{"n_layer": 12, "d_model": 224, "n_head": 7, "n_kv_head": 1, "head_dim": 64, "d_mlp": 576, "vocab_size": 2048, "activation": "swiglu", "norm": "rmsnorm", "norm_place": "pre", "norm_eps": 1e-06, "positions": "rope", "rope_base": 500000.0, "rope_fraction": 0.25, "qk_norm": true, "attn_scale": 0.125, "bias": "none", "tie_embeddings": false, "parallel_block": false, "init": "normal", "init_std_qkv": 0.0412, "init_std_o": 0.0, "init_std_up": 0.0412, "init_std_down": 0.0, "optimizer": "adamw", "lr": 0.00168, "beta1": 0.9, "beta2": 0.99, "weight_decay": 0.14, "lr_head": 0.0063, "grad_clip": 2.0, "warmup_steps": 464, "schedule": "wsd", "decay_fraction": 0.727, "decay_shape": "linear", "final_lr_fraction": 0.1, "batch_tokens": 65536, "seq_len": 1024, "doc_mask": true, "train_tokens": 491000000, "steps": 7493, "dataset": "wikipedia_en"}
MLP neurons of a small language model. Each row is named by its layer, matrix (gate and up: input weights) and neuron, and shows model dimensions 0-95. Each number is 128 + 32 x the weight over its row's rms, rounded and kept within 0 to 255. A neuron's up and down rows have the sign that makes its largest values positive.
After each neuron's rows, "fires in" lists the words (lower case) most often at its 100 highest values on Wikipedia text that the model never trained on; "fires on" lists the tokens most often at its 100 highest values on Wikipedia text that the model never trained on. A number after a token or word is its count.

L6.gate486 [157 120 144 118 107 159 116 110  71 158 122 129 158 198  98 127 140 121 108 140 121 146 105  80 110 161 145 106 181 147 186 105 141  86  56 113  83  68  83 129 135 142  78 128 146 116 121 121 154 110  87 109 163 164 161 185 201  97 152 166 227 132 136 106 151  37 144 114 174 108  88  79 118 167  87 180 157 129 115  97 114 179 134 176 146 152 100  75 124 111 187 122 115 146  78  89]
L6.up486 [ 68 122 150  92 137 149 140 133 162 105 144 112 121 177 108 141 121  90 152 143 114  85 122 116 114 134 122 108 121 112 145 126 139 100 117  61 113 171 160 120 140 167  75 117 178 149  78  91 158 136 152 161 174  93  82 161 111  71 125 195 143 102 116 162  92 134 103 125 150 192  93 152  96 106  86 124 150 133 142 119 181 122  31 167 115 110 158  99 149  57 133 150 107 103 165 137]
fires in: "played" 15, "national" 10, "served" 10, "used" 10, "active" 7, "named" 5
fires on: " played" 15, "ive" 14, " National" 10, " served" 10, " used" 10, " France" 6

L8.gate424 [192  91  82 103 140 177  96 144 114 115 131 147 139  74  97 142 157 127 149 128  98  97 116 152 123 132  96 140 115  96 217 138  84 130 179 115 111 111  87 121 136 152  74 177 137 121  79 200 143 179 120 125  83 121  88 105 129 127 134 172 137 101 102  89 118 101 106 141 129 139 202 125 181 166 141 146 140 149 100 154  71 114  65 161 136 126  99 168  75 108 139 116  38  33 160 142]
L8.up424 [129 150 147 104  71 128 172  92  96 135 158 130  70 150 102 110 112 107 113 123 115 179 103 170 101  95 178 101 100 134 132 126 165  92  87 131 188 103 136 128 129 100 116 155 163 150  90  99 132 145 105 114 150 162 173  94 147 145  65  58 139 161  90 157 146 138  78 107 163 178  96 142  95  90 168  85 149 195 139 125 115  92  80 175  78  77  82 173 107 107 119 182 158 113 105 105]
fires in: "at" 46, "attila" 5, "atlantic" 4, "athens" 4, "atlas" 4
fires on: " at" 42, " At" 32, "al" 15, "t" 4

L2.gate539 [125 123 116 102 154 104  85 128 101 149  64 147 141 190 116  53 137  81 163 146 206  71 126 110 114 182 115  93 135 114 127  81 141 146 134 145 124 180 171 144 149 139 103 120  64 172 120 146 199 112 116 104 167 158 115 190 138 122 135 203 106 113 115 118 183 135 138 160 144  72 170 138  90  97  91 130 110  99 146 113  83 122 141 130 113 125 130 140 105  80 136 107 135 156 182 168]
L2.up539 [ 62 194 143 140  89 116  81 169 142 120  94 125 103 113 193 124 142 117  89 173  89 114 113  83  96 156 111 146 171 156 112 109 115 137 126 138  94 148 101 150 126 172 118 168 125  97 160 107 151 127 128 137 156 143  85 109  92 107 159 117 116 102 164 141 145 113 149 112 142  71 128 156 128 111 107 121  34  98 232 151 161 152  94 165  94 142 152 141  48 141  88  68  74 170  91 141]
fires in: "music" 19, "songs" 13, "song" 8, "qualifying" 6, "whether" 4, "musical" 4
fires on: " qu" 35, " music" 26, " song" 22, " wh" 10

L6.gate41 [100  96 150  74 133 104  82 156  99 100  97  87 159 161 139  67 183 143 142 117 204  57 144 178 130 153  92 148 135 120 136 119 126 115  99 148 116 122 111 170 158 105  89 108  97 120  79 135 153 141 143 147 201 159 156 151  90 158  92  92 143 100 152 191 121 137  72 109 144 100 193 132  85 140 161 126 108 101 131  92 186 174 138  83 121 136 107 127 116 130 184 113 131 147 123 130]
L6.up41 [ 91 123 155 118 118 109 119 173  93 133 135  79 145 151 163 137 177 154 131  87 168  98 120 210 138  87 136 139 123 168 100 132 114 115 133 135 119 151 128 137 178  99 132 123 121 115 198 115 103 184 121 147 128 130 158 122  84 156 137  46 150 130 130 209 143 172  94 109 145  81 141 159 128 111 148 127 155  64  91  98 184 152  97 110 121 156 102 101  87 180 196 136 101 155 137 109]
fires in: "season" 32, "games" 9, "match" 9, "year" 8, "program" 4, "game" 4
fires on: " season" 34, " match" 13, " program" 10, " game" 9, " Year" 5, " Game" 4

L2.gate402 [136 175 115  91 103  84 161  84 144 121 111 151  54 135 124 116 113 164 141  65 118 134 153  88  98 181 160 140 100 123 172 146 140 175 133 119 100 102 150 104 157 124  80 162 144 132 133 160 174 115 126 148  92 127  73  92 103 134  94 146 152  94  84 100 181 127 159 119 113 118 203 140 124 127  71  82  79 183 141  76 103 162 109 166 180 117 118 144  97  47  45  92 180 115  66 192]
L2.up402 [116 176 156 170 156 121 132 113 180 198  74 149 106  75  63  75  89 148 130  98 118 148 187  84 101  99 119 120 115 128 163 131 123 150 100 131 134  82 216  99 136 136 127 130 185  84 130 138 166 107 105 125 106 130  64 147 163  93 135 113 105 162  97 161 146 125 112 200 108 144 128 151 117 126 120 105  95 206 111 169 133 111 135 110 188 194 104 188 150 162 162  93 132 108  96  70]
fires in: "one" 50, "more" 13, "still" 5, "became" 4
fires on: " one" 53, " more" 13, " still" 5, " became" 4

L2.gate526 [163 101 145  99 111  84 188 109 117 100 143 118 138 147  94 110  96 101  96 153  66  80  65 106 185  46 125  95  74  72  95 213  78 112 130 143 149 142 176 138 140 133 118 129 157  86  93 157 187 183 167 188 142 114  66 115 100 126 141 145 100 114  83 128 123 161 141 140  99 104 123 129 168 117 205  97 108 136  91  78 127 197 152 116 116 148 157 122 157 137  66 101  85  65 135 140]
L2.up526 [146  87 147 139 121 127 166 129 126 137 182 139 149 121  88  73 157  79 109 133 110  92 114 165 159  41 183 111  94 171  72 139 109 144 107 143 118 195 201 120 138  99  97 175 131  86 123 152 115 156 164 165 144 117  85  95 153 133 114 127 140 119 193  94  75 163  97 160 150 127 150 152 188 172 170 121 157 157 132  88 141 133 178 140 122 175 177  98 151 147  92 116  93 116 132 157]
fires in: "her" 28, "music" 15, "art" 10, "him" 8
fires on: " her" 30, "art" 27, " music" 13, " him" 9, " Music" 5

L2.gate283 [116 151 144 117 126 172  73 124 135 101 177 108 173 106 135  96 101 108 157 135 150  93 147 128 139 151 135 157 147 125 164  60  97 112 112  85 170  61 104 125 158  96 130 145 143  99  69 143  99 129 187  96 107 143 142 107 177  95 183 164 167 119  76  75 118 173 128 184 134  68 102  91 136 119 140  87 153 132 166 117 133 139 134 112 150 138 174 193 143 138 142  93 136 161 136 138]
L2.up283 [106 198 166  74  89 138 120 128 147 129 180 122 141 143 107 157  62 140 207 124  99 163 123  93 145  86 132  79 119  95 106 189 155 160 137 132 178 184 112 125 144 137 101 154 166 107 121  87 127 120 104 113 117 133  97 144 133 119  94 131  68 165 167 160 102 125 160 121 126 143  91 130 135  92 131 146 102 140 130 119 135 180 158 187 117 184 174 176 104 157  31 133  96 120 110 122]
fires in: "who" 21, "you" 13, "your" 9, "west" 5, "website" 4, "it" 4
fires on: " who" 26, " You" 16, " we" 15, " you" 13, " West" 7, " Ber" 6

L4.gate364 [ 93  94  46  54 114 141 137  81 124  96  54 152 202 139  69  87 160 159 195  83 136 132  92 139 120  84 156  97  86 117 129 212 113 122 126 106 137  96 128 133 112  83 112 105 111  82  90 133  85 134  92 117 177  85 132  97 104 140 160 118  58  85 147  94 141 145  98 186  51 107 130  89  83 142  79 104 113  79 108  92 137 156 173 141 114 165  84 113 114  99 104 120 147 106 150 116]
L4.up364 [ 92 148 160 131 136 156 159 137 172 139 173 128 117 121 109  84  77 112 210 104 117 160 152 104 100 139 163  97 172 151 179  61 109 152  57 122 138 109 102  89 141 154 120 122 112  67 134 110 164 116 157 149 119 114 159  66 122 133  93 108 151 126 140 109 136 108  90  84 149 134 134 141  95 105 131 163  64 164 105 159 131 159 168 106  83 127 107 151 164 104 113 142 122 202 160  71]
fires in: "all" 34, "both" 31, "different" 12, "each" 6
fires on: " all" 41, " both" 31, " different" 13, " each" 6, "vent" 5

L6.gate181 [ 92 141 112 146  88 157 135 156 165 140  95 156 117 134 156  52 118 110  94 146 122 172  94 143  83 126 111 140 112  59 120  87 120 126 108 140  82 132 111  54 153 127  73 134 160  57 119 216  65 135 155  73 134 146 122 133 128 191 132 111 174 118 108 167 126 116 122 139 150 140 183 113 120 158 174 108 115  69 120 105 139 175 128  90 153 132 145 137 159 131 146 132 166  65 114 120]
L6.up181 [ 86 116 196 151 125 125  92 168  80  90 103 139 176 143 117  45  92 115 103 140 133 147  80 157 137 112  71 144 121  69  92  80  85 103 153  86 127 157 117  82 178 170 134 107 133  97 155 171 100 112 134 128 151 139 117 112 116 111 158 164 111 166 109 165 139 169 145 133 149 105 140 130 151 180 175  68  96  68  93 146 151 158 162 100 131 100 195 160 175 159 149  78 116 150  95 145]
fires in: "people" 18, "land" 11, "men" 9, "those" 7, "0" 6
fires on: " people" 19, "land" 17, "men" 11, " those" 7, "0" 7, "1" 6

L9.gate473 [122  86 138  54  60 146 110 102 144  63 134 107  89 133 126 141 109 150  89  75 127 122  62 189 184  71 184  56 107 137 136 141 117 102 154 117 101  83 153  85 146 113 148  97 133 134 140 161 100 209 133 107 125 145 162 124 160 121 124 141 103  77  85 125 153 148  74 151 131 129 138  95 187 169 131 124 140 147 144 132  99 128 104 129 144  36 116 112 154 149 146 112 135  99 152 137]
L9.up473 [175 130  76  85  71  95  61 164 149  73 179 176 139 120 172 163 139 143  70 135 102 143 124 181 149 129 165 102  89  90  86 135 178 112 155 176 158 140 149 142 141 139 129  87 148  96  90  96 140 149 141 104 100  67 165  92 163 124 137 115  82  85  87 152 134  84  96 100 147 108 184 107 155 114 113 108 124  98 132 105 142  92 173  61  82 116 141 125 134  94 101 119 113 106 152  96]
fires in: "at" 63, "sep" 5
fires on: " at" 61, " Je" 8, " At" 8, " Me" 7, " Se" 6

L9.gate294 [126 145 110  77  84  91 148 140 165  95 136 153 140 191 136 179  90 122 116 127 122 132 108 172 132  37 111  72  83 108 132 163 115  68 152 157 131  90  75 109 112 143 121 108  97  97 149 129 132 144  94 128  55 113 107 107 116 158 123 159 138  50  80 103 144 135 125  99 111 135 183 107 147 153 111 152  93  88 132 113 115 118 144  86 126  55 133 130 152  88 128 185 135  81 135  85]
L9.up294 [128  72 102 128 125 115 157 105 112 133 134 166 112 108 173 115 125 139 122 147 155 154 113 109  89 134 115 108 120 163 161 118 152 175 171 128  61 127 113 143 170 124  98 149 123 124 140  76  90  93 134 104  96  86 134 107 121 134 145 125 188 170 137  93 122 141  91 108  76 203 173 117 118 156  91 174  77 136 133 160  78 115 150 183 139 134 123 152 130 101 168 100 175 126 178 108]
fires in: "of" 53, "the" 7, "brown" 4
fires on: " of" 55, "b" 9, " the" 8, " re" 7, "st" 5

L8.gate252 [ 66  99 209  93 126 136  81 177 120 175 123 159 121 112 152 112 156 131  92 127 109 150 136 161 109 143  82 163 105  72 123 131 110 111 180 120 143  99 154  94 106 151 140 118 118  64  89  62 133 107 127 185 137  99 128  89 140 110 111 146  94 118  91 116  73 133  94 128 125 166 162 101  80 131 104 122 116 140  93 100 196 155 121 155  98  94 103  89 137  92 127 100 144 125 179  76]
L8.up252 [ 78 182 185 160 164 176 153 151 130  98 176 125 141 152  81 181 140 135 120  83  88  93  98 158 144 127 132 136 186 197 116 138 163 136 152 101 132 105 191 152 100  89 141 135  91 103 164  88 130 130 160 149 123  93 130 152 158 130 149 135 164  91 133  98 106 107 139 115 141 151  95 128 102 100 106 156 134  82 176 102  98 107 119 154 151  92  73 115 136 100  49  95 103 147 167  49]
fires in: "the" 26, "s" 13, "website" 6, "knowledge" 5, "believed" 4
fires on: " the" 27, "s" 13, "li" 12, "th" 11, "b" 9, "le" 8

L2.gate96 [136 100 132 142  95 104  71 143 110 138 117 126 133 149  59 121 150 126 164  92 127  83 121 124 196 146 146  96 116 185  62 160 132 110 129  97 156 171 101 104 127 117  95 104 147 145 160  52  99 136  86 125 137 107 122 134 134 130  81 109 175 124 114 118 147  76 129 149 111 152 120 136 153  60  79 136 108  58 148  71 158 134  77 123 140 117 152 117 195 146  70 119 123  94  86  70]
L2.up96 [111  92 141 128 171 115 127 110 131  82 199  96 161 148 104 110  76  76 139 151 122  52 162  79 133 158 102  91 164 134 137  86  83 165 183 107 151  58 155  74 153 160 146 152 111 128 117  94 112  67 117  93 183 118 136 178 118  92 117 188  57 117  96 106  86  93 146 140 149 192 134 105  77 127 209 122  96 162 139 150  94 134  43 129  88 125 167  92  79  79 132  95 131 109 159 150]
fires in: "public" 19, "english" 18, "international" 15, "national" 10, "political" 8, "japanese" 8
fires on: " public" 29, " English" 20, " international" 8, " political" 8, " International" 8, "Japanese" 8

L2.gate52 [118 127 178 153 166 101 196 155 121  74 144 134 151 148 155 150 160 146 148 162 170 111 116 117 112 129 185 121 101 153 113 113 118 116 120 131 150 161 126 138 199 178 111 134  93 148 115  55 185 148 125 209 146 128 114 185 107 131 109 130 155 125 187 114 164 126 137 127 134 123 127 199 144  94 159 129 152 171 114 113 173 113 129 149 143 160 139 101  75 125 159 121 133  89 120 151]
L2.up52 [162  95 177 120 147 109 166 168 115 128 119 154 143 134 104 147 186 114 139 107 150  85  94 140 147  83  97 150  90 211 148 124  97 107  66 116 149 157 128 150 200 144 102 105  95 121  91 108 174 139 131 141 149 128 123 125 122 118  91 171 140 124 182 154 127 102 105 141 125 121 129 200 140 106 185 133 145 144  68 102 150 135 161 114 106 107 143  82 148  92 151 125 153 122 136 115]
fires in: "well" 20, "group" 12, "which" 8, "organizations" 6, "2023" 5, "academy" 4
fires on: " well" 20, " group" 12, "ization" 9, " which" 8, "my" 6, " 2023" 5

L4.gate569 [126  86 105 128 178 103 104 103 125 123 112  74 135 122 101  98 139 144 153 137 174 199 145 198 151 128 124  80  58 128  67 149 120  73 125 142 111 106 144 126 100 163 107 110 135 188  93 188 118 137 147 124 119 111 149 111 167 188 101 152 156  81 104 168 125  89 110 171 123 172 140 179 195  96 131 107 131  73 118  67 110 181 118 119 134 139 127 151 127 151  61 100 150 151 141 142]
L4.up569 [126 133 199 150 122 138 143  77 138 146 104 139 126 121  95 137 130 154 113 119 174 105 166 106 135 145 118 128 120 151 127 158 120 170 137 200 102 108  92 114 104 100  68  99 174 110 115 144 114 159 126 156 113 134 102 127 157 172  92 148  94 126 151 146 146 118 146 105  84  69 120 112 135  98  97 105 161 171  74 109 167 128 129 117 128 156 109 159 150 102  89 150 207 109 201 171]
fires in: "served" 11, "been" 11, "early" 9, "late" 8, "united" 7, "continue" 5
fires on: " continu" 14, " served" 11, " been" 11, " early" 9, " late" 8, " lo" 8

L9.gate457 [117 144 143 121 213 184 110 115 122  73  93  90 187  84  91  33 124 159 160 103 144 119 119 114 134 174 100 125 116 160 135  77 115 128 126 170 114 130 108  92 122 124  91 168 135 105 122 137 108 148 156  86 136 184 182 186 141 109 125 151 137  72 137 126 163  92 138 121 116 102 105 147 192 120 122 130 120  99 174 127 107 156 120 124 122 133 108  99 170 102  86 108 121 188 191 104]
L9.up457 [137  78 150 102 113 123  57 199 160  64  45 163 155  47 181 136 106 132 131  91 158 108 138 113 130 136 120 136  96 125 153 119 204 100  94  58 103 125 143  66 134 137  73 124 151 140  98  87 183 115 163 106 101 145 151 134 143 102  85 146  79  65  73  94 156 111 115 163 112 112 120 184 119 129 112 149  40 129 163 122 163  94 167 157 153 116  83 136 136 160 130 131 122 168 150 145]
fires in: "was" 21, "is" 16, "were" 5, "led" 4, "formed" 4, "are" 4
fires on: " was" 21, " is" 16, "ed" 14, "led" 7, " For" 5, " were" 5

L8.gate93 [143 168 161 154 124 138  81 155 107 128  76 129  87 135 131 160 116 148 116 117 125 196 140 167 195 130 145 183 112 155 119 166 119  97 163 107  89  86 107 119 115 116 144 134 137 140  84 149  99 151  98  96 148 131 108 132 197  92 163 143  73 150 119  88 168 161 100 135 186  91 127 106 134 139 162 157  94 132 110  60 153 157 120  99 157 159 112 103 137  84 156 132 157  93 162 128]
L8.up93 [103 138 105 202 127 109  95 130 178  93  85 207 129 161 108 128 123  81 137 155 115 123 157 130 131 150 152 108 112  98  93 211 201 137 125 108 128 184 131 113 152 162  70  99  89  54  68 157 129 193 154 102 142 134  77 209 131 140  68 192 152 176 166  95 136 111 104 145 141 129  97  94  83 128  54 135 101 112 127  57  57 127  97 129 119 143 156 104 146 140 129 101  87  50  95 135]
fires in: "his" 28, "her" 24
fires on: " his" 27, " her" 22, "at" 6, " Her" 5

L6.gate159 [173 136  75  80 134 117 131 109  87 124  76  59  98  98  65 116 137 153 137 129 109 105 160 134 146 127  90 129 154 160 113 171  68 103 156 123 181 117 117 130 110 121 145 146 197 108  68 137 169 101 176  95 154 160 109 127 105 126  96  78 136 115 146 132 130  80 124 164 129  94 160 148  37 163  93 128 169 166 151 157 146 154 128 108 139 133 146 118 169 103  79 108 138 144  76 137]
L6.up159 [148 118 126 202 151  75  95  41 134  58  84 167 148 159 122 114  97 107 113 132 118 110 130 146 133 125 135 110  18 134 101  92 191 114 123 149 130 131 173  82 109 123  90 119 125  89  96 103 158 113 130  84 135 129 101 128  99 156 123  87  89 118 149 100 105  79 120 135 137 120 146 126 101 157 126  60 119 159 115 139 143  90 139 117 137 134 152  78 191  70 139  91 175 114 144 116]
fires in: "was" 33, "is" 9, "early" 8, "became" 4, "and" 4
fires on: " was" 33, "ly" 15, " is" 9, " Ar" 6, "one" 5

L4.gate544 [182 110 127 111 112 131  95 125 134 184 129 111 146 140  83 141 149  94 157 158 100  98 141 154 129  94 151 156 113 110 109 158 111  55  72 165  79 142 116 153  86  93  95 164 150  90 111 149 158 132 122 198 124  94 105 161 131  97  90 128 164 131 109 138 163 145 102 153 121 120 159  95 139 227 154 109 105 102 163 107 110 118 118 195  71 156 147  86 214  71 128 133 140  89 158 129]
L4.up544 [134 122  96 208 108 119 142 134  40 121 184 135 123 146  73 195 109 112 143  84 128 146 105 145 129 138 129 157 139 142 148 101 154 114 131 121 122  95 117  63 116 134 122 155  74 138 165 101 166 125 101 123 138 130 130 160  80 123 120 195 182 128  51 207 157 122  76  87 129 154 105 156 158  90  77  81 173  89 136  89 119 139  49  96 187 146  88 162 163 166 132  96 151 107  96 121]
fires in: "festival" 22, "field" 15, "chevrolet" 7, "security" 5, "final" 5
fires on: "el" 20, "ev" 16, "est" 15, " gene" 11, "al" 10, "cur" 8

L4.gate498 [125 133 106  67 134 193  66 112 190 130 165  81 156 166 161  60  65 157 111 114 165 153 123 160  75 121 139 175 123 136 109  99 176 165 114 142 107 136 156 123 128 117 135 122 138  70 108 125 176 135 125 134 164 187 122  91 151 114 112 167 184  91  92 153 170 131 164 139 193 112 168 127 121 171 137 131 133 151 122 166 115 196 118 136 133 132 126 142 163 119 176 108 170 121 174  97]
L4.up498 [130  67  82 116  88 151  78 116 131 130 121 109 168 131 161  37 120 124 142 120 133 145 126  67 110  87 113  74 125 159 132  60 151 153 122 107 145 124 125  98 120 136 117  82  94 132 136 144 203 125 129 143 144  96 163  74 134 135 133 172 113 103 120 118 118 122 125 159 210 140 139 102 115 154 122 100 109 128  86 192 107 162 169 106 110 162  76 140 111 161 221 116 104 170 124  86]
fires in: "win" 18, "high" 8, "running" 7, "won" 7, "runs" 6, "run" 6
fires on: " run" 29, " win" 26, " Win" 13, " Th" 9, " high" 9, " won" 7